python train.py --n_layer=14 --norm_eps=1e-05 --init_std_o=0.0395 --dataset="wikipedia_en"
MLP neurons of a small language model. Each row is named by its layer, matrix (gate and up: input weights; down: output weights) and neuron, and shows model dimensions 0-159. Each number is 128 + 32 x the weight over its row's rms, rounded and kept within 0 to 255. Numbers have three digits each. A neuron's up and down rows have the sign that makes its largest values positive.
After each neuron's rows, "fires after" lists the tokens most often just before its 100 highest values on Wikipedia text that the model never trained on; "fires on" lists the tokens most often at its 100 highest values on Wikipedia text that the model never trained on.

L9.gate295:088214164120153083116126128113133131140105102135109123137101131085129128158102153104135132108095052109119196143099075101116122101111085138149130138092176126089098113096104083122108160113166157138117144124107127102155115147142122195157120170109095128051095171132157120123149128106124118118113075157184136130114113140141204099143111120149110115146080116114102069059141035080119139132105152116152132117143136173099172109104183119183144165227085111090145076073064072126105073141098134
L9.up295:104146110103178097119104128166141117124132110133133152170083055192148104070115149174111078133080119107135105184098133049095114091107134115132178124151083163104106093099152147122129160127103114152116158073125105069154081116146076092111095116064150126206085206114128125199122063155176146063094096110074114159082134099135144145114106136141093143091114107113155166179134095143128164136172139135142151104164135155170125153143141112110139066130106134061101172109128142099098184126126087
L9.down295:130124034124144118088159044055154135178155114124147110109137122118145154116058113117118081137109168123074122174112104125125116132120183141159148138116169180123135186114093153137132054124122150119119122124140154175131136080120175094135183129110110100169187140146103134097134135073106112131172135123117129042147106143168110127131108155108089107112130153136083081083081130122143103123087148172109090136150139092077105101185160157159145162070182122227101123119104187122111122166085082
fires after: " |", ",", " in", ")"
fires on: " −", " +", "  ", " and", " which", " Q"

L9.gate326:101125079092113129155081217123140157120116102133160176059102147144194126098075150117181190153154082112132135113108126122131132095110139064125123099168168183086093128157161144063147151109211140165126112131111117141114151092150145160145109118106094099166080119157123117147164204158103131116140092132146202106094116173120145107123141100125134109131203120185111124132133116155101127136093074132134123101133135129107173130137106103126124180126082096066109082172113079061153075051132116
L9.up326:130126100174141138109149157152114176134097163140161029101155116134197117115085156175117173126110080148125110118153155182130085095131084083124142159104086154173115116185136147108150069117128148075114100106098138142120161136055139135145152146119111097133113123078105173142127129105079137068154129108094135084134146163132126098129106119172159122159118123115123186104137141059094079061096093144177122144133125162055129098071116188080153138152049140111124201123105111102137170074150167
L9.down326:108161143115121103138139111102108151159142124087147156144094080138062070140127125104116239100147167134100143130101134100168121143161138156075120105144154137108137139153171108104133134082124100117042097162101147126111137094121153131167162058115144160074132136135089153154180203083082116110164189061127194150057080163111172084097163117115121136137128111139115102101137125151146157143137140095097119111127119145173138128080119124180128170155084067098140154086165129061148120079063143
fires after: "="
fires on: "="

L10.gate365:091095130127209113127106161087163108105175096147159155126122080108120156174074100180126145095101135143093150160150107141183080049112114111095133144145115103122100084129116144184076163122119100105194137164137129103117116206175116076141164137184150191082157140135067145130169105134119123114180106098129108109169151122068164140119100097151149127179134119153112117104150132101120087099140152090107151121175067093114121145120141096059177069161086067128066092108129130094134137090130172
L10.up365:111132088095091143129064115128127155138172128204158060150084100124115123133106106228134183120120159055134094159122147102130151088126106093085074111129123178168043155125114127085123180125109105105110094067166170110116129094120122104146118143213171106190083138129107177103138149093101121163089118141130166150154148108071148085120106130104124122096119102159125109103136159112155156108061132134104082120082117118115073118137128060119117047149090139105163109166121100120132082107116122
L10.down365:124145117098179159120060144100108140152153156128140197108099105128128092098147108088110110174109094111144137154136113142063122155104131153134189124107128095146080149175145103091187042088160121112151077128118156120158117142101121173095118135104094097145149168183107182136148127134103104130152158132181113122120101049149177088142126116150095169091074081103109084115113094126147103105140137115094227182175146100126126176105109144117181160147117117038219111102145116109139106111166123
fires after: " =", "=", " |", ")", " —"
fires on: "\n\n", "=", " −", " +", " N"

L6.gate3:131196161123132148130169104105085078063132082089160106157127105154112185187132128180166166164142107125137164102180101125142120117122090159167141135127084096162157080151144145141090098137123129138119138176113148140101112117097164146133096095136146135152096098095122067149117165162131174196152035089122150135149119102187122061146110090177138116128156086127192175133147094109088097135132124067132122122132089157141102102094167116050109083140122144096067094172118190087149104163081110
L6.up3:116136130114129140137156153137177120145167110167071121170124097133151176115118119179122165132067084095125060129148129166139142120127110081100168172138107121132196102142158090136132158094142106170067108176214123123162157102116128181159152129058184174167143106100121160132096120166139125148094104150145101102167181082132125112114124145173166144183111126137144125190187102092180143114140114156152110167117053143120109077134170108112065138111168104119085158145125218117166133145093066
L6.down3:141195162172142168105107152153070100162106153150096152136155126133118195139104095182058122144075145181150133119120053154169170072091111135139094157124136176096131121148157177132116153188156069123135116147101130141159144084141122187107177147155120136094143121118100132145107135078100147126108154135113091084150076152085178107160160160204124116167183164196133121122079087145100128137141116146119120137127075130136125120135150133161146152097109108144078125141100163103214124029123161
fires after: ",", ")", " was", " Syria", " ="
fires on: " a", " was", ",", "n", " an", "ian"

L3.gate130:175100173038099161074190158106088065124143106097148141115082103154176068177121161091164073137191150129114139156168121089103105153086130104102163156132117150120126149109107071136105153124135156144117095098071129136104127078115109127176102131145084108119074111148131123090093109129083142070100085195148109141084131093148135120137081095112124150103143183178049106118098087132111121150137093121072143129150161120143149148213170119171125101068126113177120122125171140125179114127107096
L3.up130:204119102115147122080155138135126135170153091134101120090127189111106099149144123176156172142127135164133079089136144099124145176111161156150143087130129145155102131165110078043129152073159077164103103093062082125108125116152140114145133165153103131060165132104024131165115124129128134099153103068110088148158155113205118121097092103108107128140132151183138061103161076141120033169121160173146118112123108078168088141172123126149136154121150119122128128146107072179158087097114101
L3.down130:115149079177131126147066157128130111147094160187151115118094088171154105123148178156114148141160151160075134130119107078145114149174206155129115122135103130129125187111098084133160126181155141091143116085113129207130105142078106121120133169100093134143099130135119129139149109098136177148165096083150139200172132149121190128138114089187152146154124180161127125197141183165114114077210097122131178091164119117096170100158155161208117057165132070130153150145124111146102078119143161
fires after: "\n\n", "\n", ":"
fires on: "=", " \"", "\"", " also", "ta", " of"

L3.gate245:135139121142062160084085156142111113121116139103063137113138122107088097108113124139134146161102128114086164091164118135164065090150096103119123193126148153137203133130130087112147149088131163089175148186136121104142071113128131138079036084147178121158094115096193139130053110113126111098098131136173105163118209161175119101112145106152118087114143152146135099094202170108132121146166125081092064091139087133082127088131135095089135145122179116123143110096124171064198091121108111
L3.up245:081150177119098159080160123159109162095107137111142188112156110105119157099094127051145119197109093153094116103096143067180108084145112143070117140141172104063160114129134142133185113160134106096106166154169130100070161136141154133125091137168117110117102161105129119188027184096171128097114133142148135086174098113150138090162135076157130139132170121134113098127130154159126177132099157181153055124127163164114178115121104089139113138201135104175175125112168097152156111137183183
L3.down245:152118099133144073127149109173127157180186101138130125155134096156167151091087090085105158113148076189139129141091113084111193132145110144123137098173136170066134145092041136113178133137140129207090167134168081129076146159116097134147158161185121119153122123104137134131049145172091109157098141140067100093141125123146117089170137062138119153143128166114153095131171147136129102117121157135162139118108087150115161099197152148139109087142143075211139095063171087122152118087077155
fires after: "  ", " was", " in", " as", " v", " is"
fires on: "|", " a", " the", "."

L9.gate6:079145106168041120104109166135095104146147127173128156151083113137122114080102105154096164077128161133125146122134147157192085132119067185144137112174134129154153031151158144089078083073138182075165146104086117128173102145114162117063074122126098078094125148123124066094126112075116154116134098161129194099141104127112190101115114176132133142146165132114129187105138067120097194144135139130088138144135116166124100112121145101109153133180096128094098191167122145085163145088153162
L9.up6:174154123180094207173140104076111180130120116141187116111071085153109118139155141170107161129137106153144170187179200145176088123131119121111119104125094114129112098122116173142103119076085129096182069111126171130109175082162102125116084132045099149139102106142104117094074105163134106137134162084152146124117167098154111069171154080109129162167141086107140167152099126109097092138124144150117203142088153111133167128164095049098079110099127101081113165124132115084135195128150140
L9.down6:124116108158161138083080191137113114104147136158132133098150156073123154100190092163094120113103083093091115125117106167106199116132208135182108118153145113141146142111136126109107133115194141119195139154081096124137178145124190143125129079194128146156115124117080150091114066099133125112072116183141113149142169090109187144172236150141126168087102154128102068092150108088071113129142156180135130123126080098112118131092106150130137113195129146116165108151114140098165185146171168
fires after: " =", "=", " under"
fires on: "\n\n", "-", "=", " ("

L10.gate349:143136091090111116105163127156107131111111123130051125118176137167136129119058113161109113104077101172184086179157094126119102103135170186064121101083174129110144156157200147089107167069144180087078076116124122150075129133169100161188150147130077118150147128136165175049079097116139129174133115098105127116158095154168150141139127088108146080138110084066163090099126147108108155135131112134095119105110111112135106152104145127140176144159169132096154095095086134102147156128051048
L10.up349:146098073160141219161111139081177153152157101103091163095152142128113072141081097136084182085107171080109135100144127063127157160107167131128137218138144112110123128148122140146147131140139093122100126146124135127161139167148144138118197146105162131125096138117077102129115167164162145100149191061109127105098082083145176127129196123097124079126070103141108094100123090121096136078119136162121162135089154132121163041107118067147135106099091174097098153130188181136107088108188112
L10.down349:112094213084142146177208180044132093063118152141134113096146123116129089136118085084098119125135125101132147102064114103128113153077132139108090170072136150187162098120108165088119093109124080140134092155167103159184147108166149119105115120125111096112159155109142126128086118143122151151192138077100138085113118157117100102116137107113130164084113176121190104115090130112171124119075112128097129087090131086159140160140153086119131170133086180170097148153125117054051132088153202
fires after: ")", "\n"
fires on: " |", "-", " –", "–"

L3.gate383:144124156099160097145141119201113184124153123141120119096060158172093124190164062112120150176165094131098089127123153124128147098120147100110117107096111166108147123107111115102175139163153144137159109110106173123144114095098186123201158074160138092128097182161132140122148099089118165097180164109128119150134094151107119149075077112112111115104133191136116053181141083176125133125179130133138104086097196023113079123114158137156118149113116047127162139127188178097110111088104116
L3.up383:178083117191093099092131160133176102118105162106100120060114102138161126189120159103072138111109135156110161173131116155101156169101136123083107171105051103151150183157140116088131081118124109141101119205132162140110144111119095163114090188161148163101069098087112126087146126212114128059162122148108113124186109138136150098102096097163179136112162113114139158129166093084130128077114159099158197117180133122099123090206178087082107153150095156092138139136130110094106127128112168
L3.down383:147140143161189103148118163144126137114137194146127178067129139135165146132174113127060163121120138092087152085151117111142107151090126120093113098101146123132072136115112099128126101113153123122095179112111149191145127133161156183153141129083132097080092145118097126041110099074136210138174093086164165114143135182147145093109085183133187116121116179100152122153147095147091117074120093168165124121097150100186088177168187121144081093126076135159055131089066167161118130093124145
fires after: " (", "-", " son", " daughter", "\n\n", "\n"
fires on: " of", "G", "t", "T", ":", "D"

L8.gate10:173077181115147144180083127133138086091159147118151082121121128142069095122119137181167111155172130114161107198118135156167131132104147158144149137160114139129092115166122115130096156125131108141108078155075147141128161042106114142116145146094157043134114094164137215154136097123171161075159173094135153121127150149114151114138107073107127105152084047088173140188202105094092079177106176124137112115171144099161130090089086102127156073114122181093113101087131098112116108110156094
L8.up10:077151094151067138183158171094139129086088073137080164124152113098163152191120127133132168185112135110094109154113099099114116085124175124101101138124142140138118184054170108150073168104145159126100087096090132159134090129107120101124112141130146118094127120132064087138122170141094163119153104124114107109155111144107135168160065097124143255086118091155141126167095158117095140121139139129135030102163170061055139150118076112131124177147113099135115110153164119106132176117138144
L8.down10:093179135190170140133131159102112149138091126103109125130175097123106130147174103155126132149165162165141086109097096123121140141101125073165188107145104120111135118094136172140109110118084088123129130171131118137079145170081061154191115138148132167133091126122137118118148171114129112189137111146109152162106185054111140124136134093117141149027118144107086150133133146175143127113146122142162203150057129126085165126099049185109057107110110097160192089095080152136199165085101174
fires after: " had", "=", " has", " have", " with"
fires on: " a", ":", "="

L4.gate97:133114137165119163128154151083094103084118130131200176136114168089160141069143188105077111158101067088078137107167156154087132170110141122122176093099162149088178098157108092124115117109125123119146116156134160176151092157089067131166146073142130121120133141121098109097110114109128080172150177134138118191182094133055118187137111084140190131120138077066098165104173118103101143156185048127115123128149160103081159170173150149126129157050131122080144094136083091143138114128137124
L4.up97:128158123129141170102175163152057125125142175174145149151139151113147130094169156088033107138158139146127150121126118150157123103065112130156122144085123163047157141104115144152139123100154117111093092124103044164090071087136079129121129115133119134159085181124138071120182056067156083128140132151154109169156173116080126144168104123106135156123177058162111122099107154176121077165093108140113116132121167130123168105175200122155142172049148149064108127105113152086143100135140136
L4.down97:137117115128083159109149112154124099173152147192078163166072119163107058135113122135073128143116116113056146093151145085189182142069164178109219156102144160128157101135136166113187116127111075116161111112128091139107115081142122085170124134079131138117077125162104142112043142104077171112116148099115097172157148089161171114079082110132170123113093120165176132108092073163109058157115176115107160153165139085063128123098096111100089114118134140154144150164127125088109137119120131
fires after: "\n", "\n\n", " 0", " 3", " 1", " 2"
fires on: "-", "="

L6.gate339:127108014172233141098117094088116151116165168086112134138125110152126160137143174149075087088135082137100161125123120132160100173180163137146152195127144173124123058138232131140137131135115165139127109134178141120150122089149148105192124128158102116147079148170175153163147125128152180091126146147175138121081123166132149146126134121063136110110135111168113161183110105134114148107115115050139184134106095160135107139148121151080090135115120166073134083145148129135105179077151159
L6.up339:109069143182131108149105118045118143132101083103130091153101094137126176141125065122139147094154145157104112167066131156166153145192119125112156172106120104119104194142097146115118100105169094128043213147145126127131138142126123116129116111080085179104125058072075140117137131131129115114174122067100128132110099085133171158118108186116133134128164170158126180177175158132129169114180129182116134119125123120105091182126124108163187160113153157130147133143140143199093069075134195
L6.down339:138066080177131216162107100101108153069124135074132164168089086145159174066130080136127136154124079151148107107058138091086095172132178058091142085094163084188149102173170147119180145092139165110098123203062173165130082146116168134142119124089130151105111106102146118148101097087117090167151129112129107120103124173088119150123164103139125166156121140123059090149079126128133121120069130146127102160155076101125116116104142137158111107084146118148142161132133155153127061144097156
fires after: " Al", " University", "Al", " House", " Jean", " A"
fires on: "-", " of", "ux"

L9.gate97:150061165148091174106140153092086120106169126164103108115064090135136172175105126077165215142162172171136172146076128179148092161121202102184155161132104093136138115158087144129091099146161108123150110135150138105099136098065096140148108095072137094122116021134085132118104154112126098111166105104174066129117167168114130165109122135148089119154133073127155093145101162165095150117085149136170140107097091072161116126154107166126130099125136113088132118118048136080160118139157166
L9.up97:141118174123077147105114133089051145143160161094116119103101120115154149051136104065173157104088149115121166132075136104194133059174184113188165135112114141136110169166148139114142121129145075115130124100164151142089121118116120121096143106053112069118079093070151135098101149163158131122126060067139135130141080101089154153121157107087098148132114104153094097118105109165117139076160089177187145082158054161129182112153135147120162144059169078105181146147101133117131146138119151
L9.down97:149097149156094120137078072141143067059097138107126138116086094155102165121115147162143147108164091183127098116114166171135099165106088185142176091096076111137179092082141158119110161107161145197109120134137117118173091189108180144136132119150121104107119104125173096137132113145146132137131086122187086177093067184136135120123121142105122150143132151148143105171245194049122168125166098160070145141131164135145137157117140151115141155147065105112161103134147058131172092134113117
fires after: " al", "'", " O", " Al", " F"
fires on: "-", " of", ",", "'", ".", " de"

L8.gate240:139120177132142165092148168142139060072120157132106108136139161210132188175103162157136154200062127130139108107095140084172119100134081101109082138169167098123131137208151133104110090155141137122120113107117153112140144156113104112129116135140111129188160116118119067117111124105135100128161118115094145075120146077158181088164112162162101073131182108132202143103131117142126137137170116137136123121108084079213089139169087092104122145103087085148129114132166169034171134198131097
L8.up240:126073185109133140121120106105165131099135125147139108084168168104113117158161117122096084155050060069151103180135124127036124144081132159142087153107089149110082095123125175114156109146122063089174186151192100078139148094177119094097150113164119092117084158095109127127118124164105175128129146158126175078158188109073207087141168153157124184116102093123121107086141124126157217194159109123134161187120139149127098140136116133127121135113167091127087113110153153109122153133119136
L8.down240:081130166120130156089162119112174141132156189114076181180150214144139111115135101098119129145129180156116192136110155066124136174098099150143176081091113097104174114116087147073120157150072138128122108100141145145121142083141080076142032101113130127086132156094078143146152070110137126142162096153152134139135130112107148161153168135139137122189117075062136089164091126102143094147161135118143121133094172143109088194121125170112069135107108112195123170102184100055165141119145145
fires after: " is", " was", " a", " an", " ill"
fires on: " a", " American", " an", "eg"

L3.gate140:182182183142175097180158104115185096140104153150109124145121135119087136078212150161169137143124137087089063131164123111107107152096109190152086057102097140155121102146127113134148132093144124076130132170147069153161166075137138138137143110120106164064084123132156167054170122184139122089160099120108151122154139156087160140113125144101170073188102171143084090139210064181131140117073149150160137121129143110154109141130144138166112115086101096131154158078174099158124134101125097
L3.up140:125156132080146127147169083129098138125148119099111105173161103099128162137144189115101182108069131082074089127100118126140137114071112090097097130048182176166076117099147107129102122091129130138143165167166105149133185135165135068109158111053097101131107160083179189208128147186100149153147173135106143157091152142104108067093146142138159092143108049112133127162126113142073120168095123153149159140135084125156113111140117154130107107111175059091089092099125110124173173097096163
L3.down140:187105104177177160125149110097100091117146126116116089170129175127087068090117147092123132115152081158118137220125077107112124136165127198135151185088088163124122117073146083154107102100138098152099129137151178127106156101152169142114055100186094143161138136160175137152158176050116145127122179158113129074130051115073123069165111054146132164112180080138075106126152121160189139110130122164076125154158109153096087132130127154131116128104100085092109135125132152107123113124096144
fires after: " a", " had", "=", " have", " has"
fires on: " been", "=", " few", " many"

L10.gate5:123105141157145103177146156119096085166128149120104096147092125174114154102108140151138189094142061159066131128084061108171184151169117159109155153169140100112145112168097162106103155126150135166092094115170139117077130100104150090094098123103150165104132150108046181114133121081137122139038075062114141119167104162120134159090167144177136140159166121232150090170146155099093109124133088103145150148135111087065099132135115089084111166150079183143124138150135102073152126110148115
L10.up5:143104062125166174075143127111187107069129105149118107106036090158125129139140147177093156130133107109144184099064135079181076155104120096128097117152134125150172082123176159042182073137156119137171085116129139125158117157151109071161151138175119141182137179103102088131093099180118119120119109147148149173148111134057128146126144136167098119142155110171123133119110119164110103132169137115079117168141143113109104116176092138071152129174105211140131120146086069079108163108165116
L10.down5:178084186166135106121129144069080148175138113139116081122139122148191075127097153115099150134119119151148115112088083075071150103102112126148040121117168102106132136094143144132107162136126132106107130178119134109099122065146169162153109163113133196101167085153126147136157110109108109078089178093098142140121140142211176140132149144121168130154168114209119093133182171121105153124124162145149143087161127142121172079097130155154120114128116152000101068135161134114179158105124103
fires after: "=", " ="
fires on: "=", "\n\n", "\n"

L4.gate381:136077077137128112123117132113132136123124108081123120091164144189210121070077149143115139127168154148151069169124124163149129124108090135167127152129107097154086118169132109138143100145169123111109152075143124110097181143180099088125160115091121092127102176116065104151127042112167115062158148111071149128121114129162113147129106201173104136145143095166128168147143133121103132127146051065097140100094084075091088099187138108120145082150124094107198134107188094153146114148076204
L4.up381:133164101172103166131130103121112149113068140103202144089105131096132115129103157100141066174175108114104127129112113106137140110180200159070136134170115136157118105125118068130096129133105076152061177189169092091169131160106112156058129153094123154083155140206081098147152193144137087140127138090171110172149167112130148145122090158117095094092133093112067194130113134098183132132106094126140136129161085223106143193099126116154093138176141167108086114085125132109107134128126116
L4.down381:121110125154123120129094094069094144116103101162115076169076105045122171103118103152090135133130151116106145137140132110091150080107105091128156164104221155106184116157177142131130130171131138160084149147100135129160107097146126138139189156115101111096125106073132097101173143126130107177105106152135083094097141087154171131103177099101096116155159044136085193108102111147151178110105170162106158161142180196106151076153068050127164166124106147158175078113108132085141095139101095
fires after: " Al", "-", " al", "on", " County"
fires on: "-", "H", " of", ","

L4.gate182:081101180161131132098151141181128078176209153112125122154068117125167170138175109094112091090089128163124166152124098102145065133126122110177075130177069150112169110069187128134139077126177187133153120136102178113163091135138165135165084151132098153085139187120140093102130110128121151072168170102170134130119166150157098136144134156113164172145168149137138079098171145188100143117148061125148115085156130177147155114141100129170073114097173114057146118123102146086144108078133107
L4.up182:101112179203084084149158145118180131103177122078116116138107110116145156141087206146133104139139180137133127158141146143124039125185105132098135152080130157129146068094109132106161165130141133111101080096160158092105096117079150186085135103071152078104134121099155155170131134167114087148115103116145126143121205130175113113172155165163113148115143150197118117188156147127089104130065088168156174130166147130158157102159158150114101122112134097114128154087142156148075183042121174
L4.down182:148142154124110118152108099113085134117188123115074094126080089167141122070141178128098081140111122144149160116099138151162145099160148137144158116100083086131151181178096112136138141148063114170152115101165102103138066136094166145129086118108121050133082110117153160101111131110095155127159102087154136064145167100087089111106171167097192073075116130165136217176068123189132186153132161141103107167156168083145157127106169077161115108153149135074115126135108152146103124083110196
fires after: " U", " O", " D", "M", " l", " B"
fires on: ".", "'", "c", "ie", "&", "w"

L6.gate220:152127139100079086132079093141093146180092089100135140109098146158121091095120148137078183181115124136110133113103123137169133114110127119107087148133133137120087121156146124165174076137173160144166113095119104125158118120114167136124032152139087102137145162180085197102134068104090118100164107167162189179093117136118142104163146065119154098090146112151142113115157090118124165139110067100131141126153154096063166156152100102129132190084156104097100189120112156130135020075202140
L6.up220:122129083115125124121105069099202110115102132113157079144140137129192075128137152153104114128146087119171142150108122122141151103143098067078085112160101167150095136124168104134147063150129115140124110100081122169129119137141116212136116165170087091113150086077092192150107186118125217153146123189203087182152064083097103144134139099164143136114089109144098089114135129088161128131092077179182108125155084150054137106095143176184109133152123141161144161116162144151127107158137143
L6.down220:107171049167111172125090150128135100093063148106143112048129165159072070112133106118118142177148171072117166070088151101120141178047170109054130148100153112145150140138091139157173144184116180144127109129080108171088123140115115190137134091142129106139113174100101126157138132131169093164110098190151147129141138202113141117156069188162158105180140154112112110097153109171131102120113106135137113154143105172151100069103143125108102175134121154105069094084159135144129149172119113
fires after: "\n\n", "\n", "-", " \"", "="
fires on: "W", "F", "Sh", " W", "sh", " underw"

L8.gate107:102151164104180133158162121162178092098155169157152091133182085155091139090142184153107121162094092131111132055113098140131096101156104133068164108087108140162175123184103118107088100177150188024100156124112151151121141157078097142102111067096143064137104129163134122115192112128166151080150131033129090129174104170142120115180094057168169144120094140120131116106121180103123138136131173169136084157082128140099138136132088126117156153086139131141142147143150173108158112143099121
L8.up107:068139148172131130185119071137135123156140115141174172150133098221162136120156192114098127119152167131090150053088121105115055097133111186132099108123157161089142108047148099087159109125098186160122165056148103064212098109152099112133110118157123096129182096166101138123117104173155132151161119144098126156137100096117151086134155157174110106138181098139117108127152192150145086161126152122107119164113170103149178120166143158091154141151109151185149083109166126130186100110130113
L8.down107:115166101070124133080117149108124163143159152203165214090087153123165139196117090125097216193150112115106148151120112107164104144143135117086205130107145111090152145100107096167142140143108078181125179147154084102152131141159144131194140149127153173099132127086042151109079143155098154109154148190153220166110110133181111151171120104130053089124087147126148114139128150118119125134123117097152170069087128096157141089126142125170138120111128174145166129095146117126127156145149114
fires after: "\n\n", " a", "="
fires on: "=", " new", " possible", " Early"

L3.gate250:099096144116124127132118105129136089078070134083123108147130106118180147168137115107105145114092109101091179147093161114090109185155102081092140198143086190109159126125197086156153102107162181100117104132073148137091096130127138166174185132094143161164081134165082102117163148113170090099165077142136131157122106157132157157074108115083132149160127089119174123164089082157129156196129068070117047127098093189097173197105086084145148131137132086155104127103167117132155142136122123
L3.up250:085106029099079135085146118135107104096112115096133108161191145131194092106122103098130160129103137098122110073127159170069139102207105133162160195161097175123132121103139071124113148073130191149096126108111175121091070133156140088115143128140122178110054138128130168114153149141130143081105098142193095192082101135180137112100120124119095156150109090155139136135121113145168155142130096111189086142186095149146114155079115071153086143090166063098108100091141127086137142134131117
L3.down250:100096066115083157148121103165162059155154102120157144207103103140132111113098118075118182125081127120174110150181131103165122170112169155129129100089156100182125107154132133042194124077040134113102147084150122097087115075153154125141085100070137140114143129091071113084117140110110073064139061115157124176123115091118063112116066134120130133099163136109093170101111106124095125108145153085120160113096116111134114175126143092127173095121118142181128111150114134065191139124116122
fires after: "=", "\n", " the", "In", " The", "\n\n"
fires on: "=", " Can", " following", "ter"

L9.gate170:124168119131091146121132173153125096117056118170133112145139124177164109110154137179098186112100114153110137056098127099172206148125153160160209105111130101077155054164056140142121146065117139178131120111063174172141168141156132127203134110141062132119121147171117154148110140132104161114129093153127104116158141091085117140087069130081099138119153074169123115153097101091106095136073189102150136157089133106097137121122144165158094131079143129073145106155155084121143075076126107
L9.up170:135078148116131181108149095185128126184147097142079133197140061105110166151174092132060174153126110164066167099099057093129075156140121107088174154142111190110155170104110164113169120152179063136145150104136101213118117095186126139153125126099154129136085091162165218145156116107086133125114119099141116151115137093149122117083155098166092105123095114164116104106155169128152073132106138132139124094136128127100167139161117138112057125140142165116174116168160108141168140113054151
L9.down170:152109151098160126127154159131140062123127088131165132169175148158131117100180127114018212155158114164112148147088134080170138164110103160153248143103119079118162121134116102132099172141115154139154153170168137136099122184165099121092101090108136119128123128117070101114086121134127136128114167126091147186128108145133166134189122145103154141146101158152134031127152100081150127150161103138083156112082170131139133151148164178145125147098122104184079102097183092077127130125114181
fires after: "\n\n", "\n"
fires on: "=", ":", "-"

L10.gate118:141185204116152163090156143108148083157104158119111068096157162151127185156191136127122092125107064122137165150136135122143163155125100129072151193077121118152157145123187152077150145104109099147146152164094134071133149147057097170141150143179208151152148196094133137105148122134185160153126121110133163142106118157079124064108108121088141073159138085112179145125124090087085147110161146118107161147062116154122085129116162161111116156098111124152095078126150103123140130089035114
L10.up118:145130106140173106076144078114152132093126175134068094107077101170155150095197150193077120117087103107107105135076140123080155113126093093090135101133126170127107129138175164126077073179149138111117123196099230153184186072134141101108140132121234111071093122105127129134087149088161129177142141118113144114150159142145146126117163139157097101095174134170100147162087144139127183161154134134180113148146124170129131132111133145077133154082155114169153191116164151121136167124152119
L10.down118:137165191123082115186079200190132101117155155104100183131105150159125071133129064090099162132082162135138099157107134117186153104154125145161083126147141093157140192110066121063134120155098166146112137118112091119134165147129128148113100177090088159083130133076179112128133122083084059128093113136151174097157092118118182135136127136202106174148126108125132100156099072112100128115088150139085127132122151087090131119103168167163099062129150162204090104162090131144112113166149166
fires after: ",", " a", " an", ")"
fires on: " American", " Japanese", " a", " Canadian", " French", ","

L4.gate301:128125165093144120138181154144148175132136098133166131100054129123105180133117146159106092092073095107110154096178133157160173167168081117164131167105134188143193106059122105141158193043123112077117138136157126116111136148187139134122179091144156154119204151145073147142172166131157174158171129130171184074143100155119144136075082135185102109105119118199068157092129140147136146162159152117111158113136174137152143098164155190142091144158127081099108115100142113119151161135101145
L4.up301:114173154038177095179159148056088107123137124126139153165134102111156152173143137124113125151098113129138123096089126104108132101151135097121149101107117163086145149132144119106092079097136099112122103124102166153120133092146111169155125097122086093099192136103144167137116156176208140104171103162116148096148114146085135050076155123221155129112153151116086119111119135109022157107141220063169132146140161093185121176160126088147136135199142101117111122178122120119146169135119157
L4.down301:185134177132115121184106109064122108151170137137141115104078094121107067132141070131087142091105090142177176091159137082136097141151172164140158180153121135101215180086141112142152160046142108066132141129114108177115152147120136174147126120099115130103205095177121159136154121115179093117113145093144105158159062106111131098107126129149125115108084132159105110153120212096191102130165142149126080166098119075163165166062132157128101128177129126103117093170142180138150152139147162
fires after: "=", ")", " |", ".", "See"
fires on: "=", " \"", ".", " for", " also"